{"n_layer": 9, "d_model": 160, "n_head": 2, "n_kv_head": 2, "head_dim": 64, "d_mlp": 640, "vocab_size": 8192, "activation": "swiglu", "norm": "rmsnorm", "norm_place": "pre", "norm_eps": 1e-05, "positions": "rope", "rope_base": 3390.0, "rope_fraction": 1.0, "qk_norm": false, "attn_scale": 0.125, "bias": "none", "tie_embeddings": false, "parallel_block": false, "extras": ["capped logits"], "init": "normal", "init_std_qkv": 0.0281, "init_std_o": 0.0314, "init_std_up": 0.0281, "init_std_down": 0.0, "optimizer": "adam_variant", "lr": 0.00172, "lr_mult_up": 1.02, "beta1": 0.9, "lr_head": 0.00697, "grad_clip": 0.5, "warmup_steps": 298, "schedule": "wsd", "decay_fraction": 1.0, "decay_shape": "linear", "final_lr_fraction": 0.0, "batch_tokens": 16384, "seq_len": 512, "doc_mask": true, "train_tokens": 147900000, "steps": 9028, "dataset": "wikipedia_en"}
MLP neurons of a small language model. Each row is named by its layer, matrix (gate and up: input weights; down: output weights) and neuron, and shows model dimensions 0-159. Each number is 128 + 32 x the weight over its row's rms, rounded and kept within 0 to 255. Numbers have three digits each. A neuron's up and down rows have the sign that makes its largest values positive.
After each neuron's rows, "fires after" lists the tokens most often just before its 100 highest values on Wikipedia text that the model never trained on. A number after a token or word is its count.

L6.gate337:086077127092107159156208104116111159174051150185050123189138141082115113101116143141131142176166130158084099092119088165117148138122128171096105145142100087154153165117141129153157153051149129158131089172121134127115161116152129113131141205173172135174139141133165159130139097174116059137097125087148104118134149121208172141153145171186159075091116116113100138068135123111133130170129161158134150125095151127110180080095167110153088154085126115160140106140143088158120212108113090
L6.up337:136109111164098129051084176107149147146138085133083159153106128076150115117111099146117113088121105097149125104128099132084064120154169159154143121125145129132119091189097130180153138183142113193201116104168061143084134127084091086080109150152140156164142159113154094138124136086088151142135123172059174087158154074138131160078111130161135177210147160103102174152167089112137094194128163098137125148130155144154124133186140062164122167103108160103164078155132137117143072152135179
L6.down337:110189130193100110161132117143132198171079073162108154133176073096146110120100108160035086119168157134162165106132091119104065167106176095130139145125182106136142143192087111130181114158187118105117140125075199133034142183136111159114091133098143190085124168096132112132104113108120157123121124174132180099140120107173084133130120105112131146106172147128142153133130155161140159125124193105163116109114136132095136102121114138107098160197172113179092126131179121155153150176107159
fires after: " " 47, " re" 5, " was" 4, " they" 4

L4.gate120:107127099183138096074117133119135161151139073051093117111068073138146112152129107139100141139132177177087155129134100063121103131149065132128114138110184098143147084116112143142148080163116077175103163187142102123113096151049129155127106114124205088189128140158099102119124137130119074097085131151150198126139153102127092142132142140106150228121105163150156110193100129075131155139194115094166082132169118154150129084070151137162170085145152134136159154167126123148122169175136132
L4.up120:150147121166139073137165113140169132068049123122138122100091139113176167116118125152064147027140102128071166149051101111120131147102130154121113117152106126153100093162088083134159121143088121133071076093202125120079071144154131139161139068096151146177158160090155090136100154159109092098065161088068099108118121088127153146124141159122101072111175115154166125150169092110107112071172145125105119183125121123161141123139078115090143146088071136168165114101164125153138171109133146
L4.down120:139103111084117202135073092158091097157102101095119133046129119088102113111132136133155100113156073124142092124101151173139148167086130119121101158156148177106113119104208124146140104094106170099120147150171114080074068078100127113135092091116086114129141176121144100057065128163110117171118163120185098187128184092148147128139110161115121128121082126125159167150131113078131190110121131077170101081107113176121082138120107065111120162107134175177144175164074187147100117085111104
fires after: "." 50, ":" 11, "s" 6

L6.gate512:037138085136149142119160159177125162145169129136106127153111126085151129141136163088167154108155096128142176182114168100189102152118118156115069092159073166106165142186127116092139109156156134103148183154138121090093167200104121143119142110156124120152160152058098145115051104154112122112085123109129153117131138098123139135129149093083180247125145111148138092039085120156174132128092096121138166170079157079071109177064133114123133082123156114125129110140123165153114127139111140
L6.up512:135118059063122130098098177099114096155138166152096139190241156109140159101142151195154140112146094118120121097079102138082097108144139137151091153148152126127107092113163057174142118141109107117085091117133142158149141147126098130170163157120148151112154147178076122127095173054138054162090160121122143137127141106121144127114172149110064146107061086200135088156173152164131159090140110094140157102107131145109148101105103108154104139216099120166111134122126136186170102069111141
L6.down512:155142178101070135154078139112098110164164168150184096146095139113115107141179168081184124121125119138160176137170156116154108129146163118155129109073179121119072158119080110133148146120150154159141141093032123091149064126133117153073089104160096064108119117125132106160153184103126054107181167128135145143102167166153077192078109135126070101095132120150148093163091161097123081156156117144108111100127054172125138128125164152103141105162090163134111156138125079185128099058118123
fires after: " re" 29, " Re" 13, " (" 7, "s" 6, " a" 4

L6.gate346:125136168134133130127158148129138131107178098133121068120099117159131101119078171129092136153084142120101133121095134106147116159161129167056119175151183204159120131105087150119076135129128114132098095132162125151125078186208188166141084118157146120121182135109148109215129157110178156158133154162130161190093096164163109155133155122111135156124136128043146090156133115099114151073112050091156138083155135102056138142134162102102149089111165127161088111145148186094073054144111116
L6.up346:164170142100103062124109113106118143105168117128169107122034144137072124137122159119097085152174081117114134104172107112122120196092147126097110191170102118127129105111096124127112095172145146150158114177101090134094067128125186112159151138147167133126082076163087132130089121141122147186194133153120164191122166095120132138073151092101074149111124071116101157085107076118114095084091080168171153170138093100137162098114226178146108157160137117069187145127135149139127140137113117
L6.down346:192143039160146149155150119144198108096140178152137123149137154125112163188127101107097145137093157094092106179173085138135149098110106157121098069081135146123022157202147130191145149117116114126123166090119129157131078093112127147109111157158152143161166136133104110189168127148121076106144059172171131112115065153134072158127102140088113162116124144111161164153124132127151176116138140103121080108110136082129140141105126139142168113110161057115138209131106103180183108101112174
fires after: "0" 36, " U" 10, " O" 7, "9" 6, "," 6

L6.gate523:213112089124136150092080097107175095115063154132177145175154118108135127122142074095082106156137120155119172163142085118132141144171111090098109157114100091092167067136105113106127085082153097134122102144107067194157177160134148112134132102149137111168127142069084088125168122066165093117136122094091129166144124087151184108142143127142106101153142164099127129139069150162065131137140152171134165123149132111131116157099150124105083051141122132106074084200227168123152111144073130
L6.up523:127117096161119166134124102141083089201044096154197086126151106130105084100113078099149091145091127120145105131123119104171125129055178111106181127060126112155120160121107129114171110109208125123122078185119092107123105156063109147151184164135178119127141161132115080078128130139113119112135168150133189102168106159127122181122145107167150109122154130163124162190116119124181137072118122116132046174136133131072097129046151133123100109137102152143095137184164108168117121071105103
L6.down523:117119082086120159101075125085114091138179093128138190133105180135142121098110156137072140139107148113101128120173050161110128089137118094105082115161136123119147112175119103152173123109070096114157091058137110162102123130052080115125085133113141129144215177108128062136114111136092108117111146154123228060182134102167164150181168098130122100150165131130142157174143118108168156138143156112162098121179118147109098120116101107176147113081122041156124123093147092168181108108127141
fires after: " C" 25, " D" 7, "C" 7, "T" 5, " B" 5, "B" 4

L6.gate529:117092116123173162156126066135121117152149091109116143070082150118123163064081156180101175167111162126121105114112131048161139099112054076140166105142118108077116150124102137117165134148176162164094098152131150192124169125118163124124165140104130090096167204126148061076111096110134081141156141234080176094169176138170131129104101100113074135125124131102149143165128111114166179103121131127113104082128084115135100152121118148143094075129135107100112114154153164167068186117167124
L6.up529:116116177094116084081081193107106138178099136185123083099087150160166121124133154142099203181152164148140116132127093174144138144157102136124143098131113087186144166154108126111127070131092091151107142136127126174149077106145175090136110145114096098130116140199128150148183080099155152112106171147190134155129130092076121148104141118082128172121065064067102117167130131112148154183122147058078120123166128130108164099184072168124106155114128063137143127084125124186127144189091095
L6.down529:141152143123108143103169105163171135176162119132153132074116138104138103117130092143075158112083155072125147186171081121120138138083207144145131134144187148128066081116128129126126135109141081135115160179098089133162155163107130125132152173133159105144101107137128136114132095049143137136119146082199109084198115145111130152139086145177115128108090121105165094111088084169124103121095082129188163098114150165107143141196129177193232175150129141112131147157168083158099121078103064
fires after: "9" 22, "0" 17, "." 14, "8" 9, "se" 4

L4.gate567:202114071138090095134132154139127140113135097112114124129098107171128141133140101080124159094147097134119144132075149123144164110212109155090132205112114119154103164084083128126130128131147101170140211104152132159127190146124169068097123113087065148175148155113141117132121108146120133068150152126109172158134180114122146087107095065175189080174191132151124165131119152114146124142139103144171122128188159117157100123185068136151087149121099088173168177145059164170139093074136080
L4.up567:166189142067203160083154132127142151122177114139063100130085080173107175111068137069130129072150114147210084115103107140135114066094122058150175159124141125236101125059099132155090143144124100105159146170081150126159204101179144169080161131130127139141138165116131167132142133122144097079126097107111118152148148143087130138106136159129166099146123168066126134099108204143134147163091097100162077157174129152108156123131146160138152103130112131120104123129131102138126099155134101
L4.down567:160135114138121160152169135097083130085104093108157100121108114119135140119189139129159127188104107152101136167130157114190087157144111145164173149160141100132085124182110123141094124048132093101130108124054097153150118165052151132029118067140111146107149086128075068175134153161111111096144146105161140107120100097163051137090097137185103141125114113087176127167153178085109170160111186151167118102149137120116164131080067137128109194143135090108081128145124138095180103141088100
fires after: "1" 66, " " 8, "2" 7, " −" 6, "," 5

L4.gate211:130100086118146126185150100111085177118175194155099159121127148124090054085158163104164078122127095132124184097172137065171144218130149140138144148058130160109107102139109074120113124126130098217148131161127110104126069116186115187127079122152151121178119145149106094117158115131100188123131165100171157166154097152069108106144101102130145101164137146140060143103109105155111135136081143121102159101160111121103160083179155137085151115129131107125138126159085221095153146135155094
L4.up211:120148116143076152138091128083129101141137157075118180122166116173126102124177135101130131088089095107127124076105111123162123182149134148121116119152112101099146069101119181171149134142141144207141132188101114089128149124136123158129135051143126100157109091158056118100164111107084181067140160116151154123167137111099111148135085079059127134157140061133051090143101097109132180178089115150114147102132075165195156087193140138153127154125214130141143130112147166123168145069122075
L4.down211:100083142099128127143123149128106160127140121133153100138110081117174099114101152194169109120089184080177132136113113124105148088123143155139108143104155086130118190141125138190132180151102133143101112064071112122077124118108111170124100147113069163103120150162085136111100118164107083144128086169125097121049143062178030168124158161147139117130123178138125182136095065149102101097080128136084048097157119139103194119094152125097145104112112167151140155144109166062148184174174128
fires after: "°" 14, "6" 11, "5" 9, "3" 8, "2" 8, "4" 8

L6.gate631:125177117083117152168102162105145123144085142142108153148109237084045143080084094178131112164130125199126125094117147096125175111183147095146113077125176153142146116150123160149152143095159127142150128113121112153137106150094143167130134136148135137120050137080126172112080093115114134147130090054094123131129127121122105129151102131117109097086101115171090141164111133228155163139166076074168131177161158106123146120106127118147167177082099048140104130173171073092179146124157139
L6.up631:126149097168115063136135061102108166131124122237089087155104179122136137120115061131152124158144124086181111112101079091073114142187134130128113113124154097128131153150157114131121159067166086163143086158158078125133168148140134146165131162155173137180099132108125184080122090133140114136102160139116160063136117110173127072128082144130186116170119103096116177114135120162207112134154140099088180126122084130147167061130149101134181082141061162138159135092090082119129131118129074
L6.down631:094152179131138127094121125151127134090142079158124116146091196125099119107077076118134148071202162114160094107122134142096084069120123139170161128137099129119068112132100152132151138155164167191080181200120121147121100086072144077112142107198116158150108128081123081163141179158091134153089113138124118104176152101182063125137172081109162063152086076101140104144095132117137108100101095106177087064160107137122139133159114198124151155159135145167116125103152131130086174127139066
fires after: " " 77

L4.gate521:135132151166111133102146131127104158138152144100106096152138123124142123135097168179115137167123125154171143073118066112144087169177139170140154112125177128117128141117083158113212144134112110137099173109106133131137144093118061100147081107156151149123142078131200090076160151153078096078161096081079115133122161085096121115109131133103159155186136024141140132237067170167090085100111103151167221124101109134140130139190086139110148087138137125111121111130131166123165153081111140
L4.up521:139086121138149123104157098119113099106101140165172123128153154085175109116115118147090150129156135163198123110081114121171136165090148169113193146153115179090176138103142133086136119144109109139120140098144049151139117100150131127124132095181109125083181107071102175118142172167098134149142156090086119133086227035174128112214200116147111145125118114094152144186118168110135099098076158141131163173054167122071131106123125144078126136144105080156138159139143140135062132115093110
L4.down521:165094116150146145203122132102111142126117119106071129133114171123147123143109159121063108081141092114166113132109115131100115092152090156105101107167118090120126158141133194101216143098100141137122148095086166137131114089155160120153063121087163104093106150093105094067144088088107099138136095157147135157098085136099082107155066166056048126163114084113143178131111111129139184097144106171139102190187118143228185127159117173081134143121166127130158081119135167112163157109157137
fires after: " (" 39, "9" 9, "0" 7, "2" 6, "5" 5, "3" 4

L4.gate509:208146095181147179128132102114155154154100103147121092115130112163143147155103170180094152168186105145138126130185117145156168181088176146149138138156096148109128135155154127164147171048144126191150140115134135149137112192127110140168060136099118174081151133076088119145168050114095117118098154110130165124225133148122138194113158083129127132084108120105131129117160130053158129138127115119142114096081113126096115181107146135200072139073159069146157133138188098137141108114116088
L4.up509:135095147147191145174185096079186161180078128129171086142091068162145125108136138156066174172127144143169061129137184118164092123063180150095132153113135174118140120154203191088100153104181056186143121187131093177128101179122158177142129135109106096121152182111100143121153105151139101153124119148130187161172181144082103133142124116138156116142132174168091133137080158099159154128106119122163156111118139120100114140096115178179125149131134138142145130152150145090097076078121114
L4.down509:161155111136147130159165140133152152130119107125154116130115111151157144179101144231133093143169138165166147135144132130146147163122136141157119122127134114096006099171104117154146129094166115136123156105148145161186131113118131144082041120109092154099149124075164129101174082117103118117134061156118128139199096115116000159134124155142105144103105138148143142137090127068106160129104164093165128143089091241138130121136145107112072149095188113119079095131133101117132121117146095
fires after: " =" 31, "\n" 23, " in" 7, " of" 5

L6.gate524:107142114160124124080123120145097159140143137159065069161160131084151139160144131125162171102135135191150126180132096098197101110084074188107137161116110157144153078146176124116108116130132111094132172108153124114108086145148135151135063136047129053090165099105126119163145121118032115169126113136141143097121121052137104153125071162106130194117174087171136116170135151168133172098167189059152121152145099106088113159107080176140122147127107097137121136104087178110162096089110165
L6.up524:138091099127122167113211151180119122120138137183143186116186093072121209149131154139098113122096128140187122213128096109149124101095131160116141077103150126187125104114144106123103135149119128091115071132132137170182143163115127102141103090177127114173190075157113113099113140090172194091095138178134095116115172130106103096154129129142113168143074126118129160170166117081091148178145227082107124134155107133148111114124175113178124089193069121117136164181142114121086113132130108
L6.down524:098087164082152097155116150133058150147112087115110113099127128104124113170125126108102153106133129147120148107154062116177149071141135153139133124170091087130151160162149106084045100176155122101147112174151067156071156150124167139187062109182141095123087102162129112118128106161093073125136039083102074113078159177160124135151124165132133137135135156139135129031119159178110096110110089086113100122140086076062153146109090104084113165154106145118124085094104113089099162099103128
fires after: "." 26, " The" 12, "cre" 5, " where" 5, " that" 5, "," 5

L4.gate398:061056137146094178090138144144201137180100133169123112159082127114208107071086151135136114184154139128123165134141115170180132126096066146095128101120122096128124077175119119150155056105175059108091137123149128135094128111131120167102153088130183126129183113174174158124135154120105144159131121127114127088073150139142144195116118123165133174126121147137117120168178102136131139103181121039129112122162133103025124123089142140110095072119131147130112118145067132125066082127130110
L4.up398:077152160089101129108188157161119119096104049131211137150167074096071145207088115106112153177115149157115131158116072131089097127179157154098092162149167131203069139099154103085121127149097129118167159163082136133133112123102179149141111160109161088152144125172088170087133145072157092108094114137136125129118148143129130121147130142157125170158168116144060140044115170125159103146121134139134099186178188107087160156108155137117164140089125129168106116146151064085113165161139121
L4.down398:108108143187151117136204104131099186132121131097148092137120139081110125078074139171098112161075083181120164140144128131092127098116173171086084133137084088103139151048148171115157102124089172125144056133153114131094136083114160121087149150141151132124105144126121180183138123113139161145124097136150065102105146083190171106173115128110129122161076158135142153103147090157121096117124097118204125118094202181167155161145161149127154169134126119176159146064101207149130183103123089
fires after: "." 91

L6.gate162:103166129127153174151140056110107151108096097155000098194133136124109129152065146088155162128094100205132086128152102149124097152124092160130109123137094087194136128145098122142104127129160110183182071095175162142109161159089120124107126152149176068143121125108082169135131157117084100183092081115147200165174147129120100137138057147137092161125147135167101074098108168191098118140153142112110170128078101109108117109092161084110135124088131134127131096130125145097103127092095127
L6.up162:114169135128158208094115107084142102115136172143103157212104160101058162145097100155160170165109154118144152057089051133094140127117067120160134116105131134116156131169123175069122172143084149135106122152110165103126141107189119162116041086132098136076074119152151144110113092164157151117091107136161145150105077156120149079144158086077136131158134129165085151147121093103115154157109177145134051119083164112140144154117114128135169103115148120206135104088144148159082144133167077
L6.down162:110160119107093113102160123141205097110094128172161154120064120118149129176137127143165153162185120141162078101117194141137119153099167131130152121170087144132128092089141098139078120109032143138068182169103134085183087149122130077110134118102114142168172144105115062147126142098098092138136125109098155181169111168106150100121116116124069086143137119102136091175147135087153212148099160083130132118120160056145160061114142124099116129082131196149114071144116088141111113149166070
fires after: " " 82, " con" 6, " a" 4

L6.gate390:132143081159132153208171102105099177081119157092132081122091092143106087066089136163090104118108112182094139139097124127169154055132105140115156097076106148105169135153097147198121115083161134125118150142121132132135157116108141119163132123130132144178120160136183149143140142131159088164172096064163148146068112120169118132120088146103112115096181080127071148185108151151145097127152064141150170120078115081140037081134139149112131161147179131112168161177107169172132182131073084
L6.up390:133110148120171132179102111094148182099126103139119126110137118143080126093111186153148087173141111180117108168097179145181167096089125133116139103136095096105124147149052181166112059139155114093105135133118097131160188087111122117170130219105131154157115135167159161076085133104079208105097118171122123109149156093178108090137102150112111137105112176129049142125154033125144113110189134185127146144133142123094111098172122140082142160135112142123126115114084202136084141087079129
L6.down390:177156104109110163155158218083149146129100078089091119125117136117140102152096145144184176124115111113094095125091086148154149167142069144111099133197176103135077078147134134146130093182121127114135077120092138087116153126161130108121112159157074144171136139138077134133131134146139133107104142135156164154100169122167162130047196142177124101117142106081077147167175146148152116135193136152081174185107102176068115163155082120087107167091181138179102146152124099135120061079138098
fires after: " " 75

L6.gate435:109139136167132152156149120134058137132151158184083153161076161074169148171121052071126117077131134158133135110150122156164145131125102097175134176144112125116145192172121136116199109081153108118188161136119146100121145170058143138079183113125066169129133137092120184086102114083187142180100119150143174125118162176171143144107149162093124150113082123125109090109112164130170137178136128101115131121157086126061098145142153095171111109113048074175130132153125080158076151145145106
L6.up435:128125153094114135122180138093168105167135137108108162133125110121168140131127088162156157147053129118098110167157107108087162083076111140077150134133189119152116153142109124106135118151163151018111154050187110174141156133102168118155173125138122179119135138166132113101128132138088135161115152080139101113118131145133142067077106150169141124126073106139117177115176157088077160122107190157190192199141053124121158126181076146149130144157137122128124062149164217134135121145154131
L6.down435:100144101167131134106087123171088141136132083115099143105169115096082123153100143173120075093172103144164110108114083129126112090141137122110066116071114182109090104086135130136138131079120126152139194125131095102105169128152149164144067162073118079062162150173119186159185103173173154082135186140130132100096111149148098203141094055103127063114131171150137146160111108160193099166129171180126078137118157054137162127119128131188094125105122124139122162075126129126106163087091149
fires after: " " 54, " a" 8, "s" 4

L6.gate39:116120092169159118125105122057118105071142111106124120149136209171119099147070125074070130148131126153127133089119100148143115076160129143102157098129155129096160134106136119142188149135153139088125087158097086102093130130108134182134130120162143121168153075072179099120156181175116117091052124171143153144152052080141178119150125161085137166149079110149128189082192129159142127111126157171132128123109082094070085090158154181210091123111120100095110195110110135162149148156136158
L6.up39:067143167148122173108107112094108153092141161152069153098110148111201134142152087101078147134188100132144149089109141101144154074172187103136127113134155190167121174139135155108146185138109109129140094168148083131148082151081108143040151120153113115149138122152123115174192108109182097121102133120148098112119148122108132133084140090143123144150147117079160099187126199093173090146099140180141104072206113105145098075137096124194094124141081115077101132081101172136143094187109150
L6.down39:129161154125175169124150089101091167106174163115124194098084093162114161128119155158093150131161159111165064110145150195115178198101103117139106134164093211099131180123113114186156090124085144147106115102103147115166139160159152116174073150151048110172102113167117099107161105160161190112111123136109141100145099147130115162170080122150139099121097176118148124187092140148148132087111142065095123105125125091112135130124198160094141163057120175125107116117130195172111174153097130
fires after: "0" 28, " U" 20, " Website" 7, "U" 5, "bu" 4

L6.gate260:080102115133121046098136065103139148144132091123135104109100050209145140082118152104119096113088127103090077121066085150178116162170089100112092137125077119163159138123172136117080143120094099124101130122170088133117145127125174111173140132066107107191165101140149166124135170115121085113126062145138126152171078141105108087124084124107113139110060131100167051095068113117135145137123098124134126114141154068107125180141138165092129157203126116096121096119053167095105173145093130
L6.up260:092087085117136123154156090172198129106125127151208047114099110126122088164101142123142110095110097188134091114154116146119142123117100150127124137105119144162125136118107155152126092148145149133110142078127159142219126191096091158165113126094146153110161132108166121105171197058129113155111100065179100144135122180120179102142166168169135157130069080183117103181094142097091146068148106126113114085086095113168100131167192130146143097151195108167168103166157157162133149118086113
L6.down260:165097118155124189118152104104134092101102121126127173109146114160131078125116170151154120088167197090120113137077107157132131132129183207142134087183117167151153148121151031122131107143126103109064117126136146111100223176098143083121159145164130150112134184168134149095110091086171056165078189145110123133149126127159106066130141146182117139138087167180175135136142126126097143154060124099144164141157078142131116095146105179069161076148141117172094124119098172122121103141097142
fires after: "\n" 43, " ISBN" 8, "-" 7, " F" 5, " " 4

L6.gate142:146087127138190146093116163168063125117124119155173087098110096078131175133133092107092087133100141174143142129157147149125133098173182143098124114174115094185136137089146123080135106126146120097125091090136169219079153205147132058113200105179138164143110131089124101078146135154146082166103115128153128187117131073146128119147153094055115090145101119078160177124083087166080126108111144161139165126125195110133157154069105179136099132106170109174122134158120145176132112138090100
L6.up142:166116139051151092076123112139151145110122110164059089136152083171084136142140095134169111137122129146180110171146159133129136118117158123138116109137184147141122139093121121156161130036133066065101110145102117153148149132093140137097146114139108109078117057123140127148027088040095148093191125149133101160141160124169155192154205145135123116169098106120129142090095106127121168122088139047141169117120176124135118135097135106122097075157096142163163107167182146109079146100135166
L6.down142:122208169146153080202127134131137087112182112173167145078127173095107096100082100133119183172106113104116164114147154072101118150123076124126130132079129123098054104081109146111108075138086104137187120116119103161168077145132154123176088124209142138146107113177114134153134143197098077134155145098149180157104090189136130149193111120125106068071118129144136074139143106145162114097161130138091139132105168100114200156129116110154154141129093095130126094166075117069148115105119163
fires after: " St" 22, "ut" 10, " Ar" 9, "st" 6, "ar" 4, "ce" 4

L6.gate348:094124099152122089115143065116121155029105142055145095125140061078058129172088150108084105092124094157179151125107156156108132145147131119116100172123130123108163149135182189127187142117118119122188148112085154171153137129145139173144091194113138117113113096089105122149132164185196070104094072116087144129116162098112135148093053126098134143087159130128153111126101101140158144112108136155143108145179121104144096126129104087139120107110184081120089144114090140224094092122099178
L6.up348:086117107082145138117117199135152068091094156137091134159173142068134156193123101092161114138153121147147093121137125123170101123179129136151135088201088134117134064158161115134097155128114151072071130158160102098148121168146109164086116143108123140112108071118143138140074214155175098190110145097137160110082158136187115126143135130121139128065068140124203101114200139095064134171143102108137142137168084121129097127165152067095154106108132207108134098106119099092143098113125166
L6.down348:135160095122096111131110159123095105202151115140182096104114138236139084121125157148181188155117066144167095127150123062159102068084125150089088124085161080145152148168093068120131111116134087135147130152130086135190124104137091151112175093161112129138094139136146094137122054119100109114135065106131106140115102183145135123131143135138188167109133112111105123126165141128101131173157133173128141057091125098089152125130088127147126218108070178176152161171167135172137089144160101
fires after: "\n" 32, "s" 17, " pre" 6, " ex" 5, " time" 4

L6.gate359:146194136154101096106141146124120143167146140234109142170170120126127093144119120172100139207129142084102170143152070087119111114150151100112119100156124156150184117118117144119193136076119105116126168107180091125164080125122101127102096149134181103123186121060078110079120123168110107123121102153117104139139152093166147048156100087098128138118131061155105082085121141165096157125133102118167170158150141120121127092068070155147102208084068112191129138111127128135136121061146149
L6.up359:069131188135114118097096167186138112093066111149073127102159161142103114181119118117132191159074135119155130135172107193118106125109191112095098097160106148155135154145114147114151073110162068132138124116138148200095115161089143166137110089188171113165038134107064118143114141129148070145155090210138181166102123123184124118112146093129063117188106161153092091124135128159126171122102156101156149177110118104160150072144174137152169139149102094126108116109119144139148191130128118
L6.down359:102114127179154051179133131148098069152166068136123092154129119129147061157145094120080184165141160103127089154132098096065133089166115169109146087143117111120169123094150154064085167128098105115141152170170160166169128136117112086131114139118134088098080129175142111134096127158120133133153122095184165072157059107125098095089145113095104124113138130141158142090235123130060141158112144125169177121123187039149160127121124157122123166172131135114126094135117162181140132082119085
fires after: " co" 21, " re" 20, " Co" 9

L4.gate168:106113151111149063139136113103112111163152099079103133099095110161102083104069206088179174142077139116130115124112120154105117171104115104115121156169152105058125105154153123125077091126153150133116035140132109108097098129142179172172149126165086142105096155123172061088099113141105080155097112061116154155144034157155147178147102115153202090193179154134126129094099106138109139139109113114185132133112074142117139093172116128104038151144154108169097116107133130166142118132107128
L4.up168:156156138125130180154117087127144089109140127105176106131148144120066173175119169149137121158086107123115119172120086078161157110109167119122144114126092124122143155087150174164142063187096140151131053107144181166133107143135149056217104175106117137122116107150232121109143163098157160161072140155107142104145140130118112113097151110092042146132181181148093164133159075129208125173110155106128101186177134141170148170149146116099095139122093135159105116088105108165092130103128100
L4.down168:130128181173164143121105053157099134173215104120127095157087147103161116114085132121092115102174100133096114138187137129091111152129107132090128123155110075111104097062161113165150123082097096139181148119134162138120139146112100115197132087127189076102157138175134171131136140140146168165125065154074098208168100120087044079054127127127093126145089122126123109060121145131118177089158130121084165119175157068121088108098150147110121119122163115121148137089106084090106168149119122
fires after: " |" 42, "-" 10

L6.gate471:146131090120170118127097152084149162050095136104118113122123139086133151103074150104084114134161144212132093146040068130173122129116157131157135113094169134154173068145056125116190084109123154091159146181162097213129101126135130078099154127165115126128165103129082104123131146084156149070081109128100161136140145133127148128121146199073116082136143186145103155149141085099169120140107135154068139144115110128172128140143159188100161124115155096095095122132097154150066137175081177
L6.up471:145132161168119132157153120152127216173085139125193090155134064114124167124116149110146093111168148105179175155130160135129143155101145125153094129124060109107130109092112127141132142190176093139115147148123135157132137174076081173180081211101171095121127136133134178092154136124127110096093096077067150096111130125098095161112089137145059158106112093160151152153150147124191077100049135077111104134136085162145142147088081113143158139184104125075093178170184151125104153111111161
L6.down471:148118105101147100176178149139119146184133127122121145125137141148118142107144112135114145121095077100063085130160143113194143135151085116095147150152152107118200159084168146152113137155124159146147116127198091136132084064138133094124112113161114107181107109129106146092126179123100104186101094154122100159148150127110129117121121117137110166129129085126138180063186139122182094177086143181166158160205129255124070105142133145127123139154135153130131140147112101136078125144100066
fires after: "," 45, "." 30, "s" 6, "\n" 4

L6.gate287:165096125097141179070111166142106060069158185167070078126155180146146162155093146096120189213149148160079135090089109067151124138175139100085085086147094123082150096130149103114142088094099133133137065112117137178167115215089149142126156116177124086113121144103127113118134151142162113095077151180153152079156150084124157123178141131129115120132086130160114156072092121144150136157100127198144156108111101135135151146116064128179150065106111112137133095085148100137111136128099133
L6.up287:105126066086128103102096113167049129134116117132156130151104132078193102174181098116115148141159149119134103116125064152149121096176085090080148123116167136199133080198072101142117197106087138118157136134083125147117160100189129123127167081112089100136152121169149119146086144130097180117164160174109166112158165155088141078126126197110152072112149138156160132136114143123142164110090107142137095096117184108114159101181175141116075140146165151146110137055073130100084104166161172
L6.down287:142092126149123150140092147121085131160170113094091125143130168091103137130146132187147213089134137174070097132162181113107123110122189134152143096131136138118199172132154130127104181108143116083099113126105124180160160126142104151095090162114133133053100163158175117179109177094078139153176116098085097125089090154168169074059148165094157134120116168143120190112117142078120113139065135159189148142109131064081185121173093116107092140138101141112065062143135159124101089139130128
fires after: " Al" 38, "al" 17

L6.gate319:113101104132100107133118088158116160155153116149168080178110116066085131194097075121124105140107135148183155199141105080161103148123140141053117116112141127175143079182150122100117157134227106094081105087180112132129147145106158184097159091173156096148123133108098113137157118123166088157104146134124132105149119111202131189186164141115096159106120137170137129155118129135085125065177134114170179139164136082094101144090140114200119110082084157163100092184175102151106101131116119
L6.up319:152125127147103165159117136120140160090127145110161118103105175095103071133131090125142160156121126167176125129126073078106042121135100042159166143063130103073120091168113164165149129082176117157129142075134139142103138190098127091144135073090138087114112097113134186113129107143129071137133117137064097071150086135109124113132084151119105166173049072175209111142146125146170186127109142096186174176150106117145180125157156081136142125089141179120184126120137101142131139141121147
L6.down319:161145105118155125111092098144157105141141090149138077178051135146135089148151134139116122122212096097143167163123109113103124179106088134111098134109125112132202207160122130128146116087147086073181140195169125110138143116073156105086116110140104116105130178111066147103132101124067093112110142165169124119144146121049181141055143120183074172125083074125102144126137096105164145103087129096121156113139119103173104119164124139103164124142141153112066187204121090156170137141164085
fires after: " " 45, "\n" 36, "," 8

L6.gate441:090166089149179110099123125137115139077057117107103086100116029104140071194131122114107079129119149166177140163139172100156153129148169139125139165130111135166143107122196122108167130118115095140126151157164081138144130114102084227100131140116138143169092091066134117099109107095108068120135074136098152119115184104158089126113121109126112121113180165152106144117081133078139132089072119201174146158143126088172108087084159092142149179104155132208181153142137120153112144159112138
L6.up441:047124139099127121109169173157128146102111229165084087103131091103128126128103089128062126150155108158159145107099163118139087110149115148112175081114131135115134099162119155056198107120134112143104206155109119103168164120102100151112097134125162072154123156108083140103079108111130117060118083157138155136062186116147127155136121127110101156112165098114178097158092122156130128122094079141111088109158140119175120077118157096178156105117166071100199161152175128126069136189132174
L6.down441:156181137129161123074127153108134069108124072094155124168123090150140146167107119129239128144094138138092132129135137162079177143174123169105089149109060062180046171092121098135093142146094144146144079090140113153137138124195147161138129134135135156183127090125107092076148146113137112142118117117160107185080103203142094122135103146166123100184093140130114095081156137118137156111155140129095135165137139211151157101075168135106106158092084149124094145136159077109181107120186111
fires after: "\n" 70, " " 6, ":" 4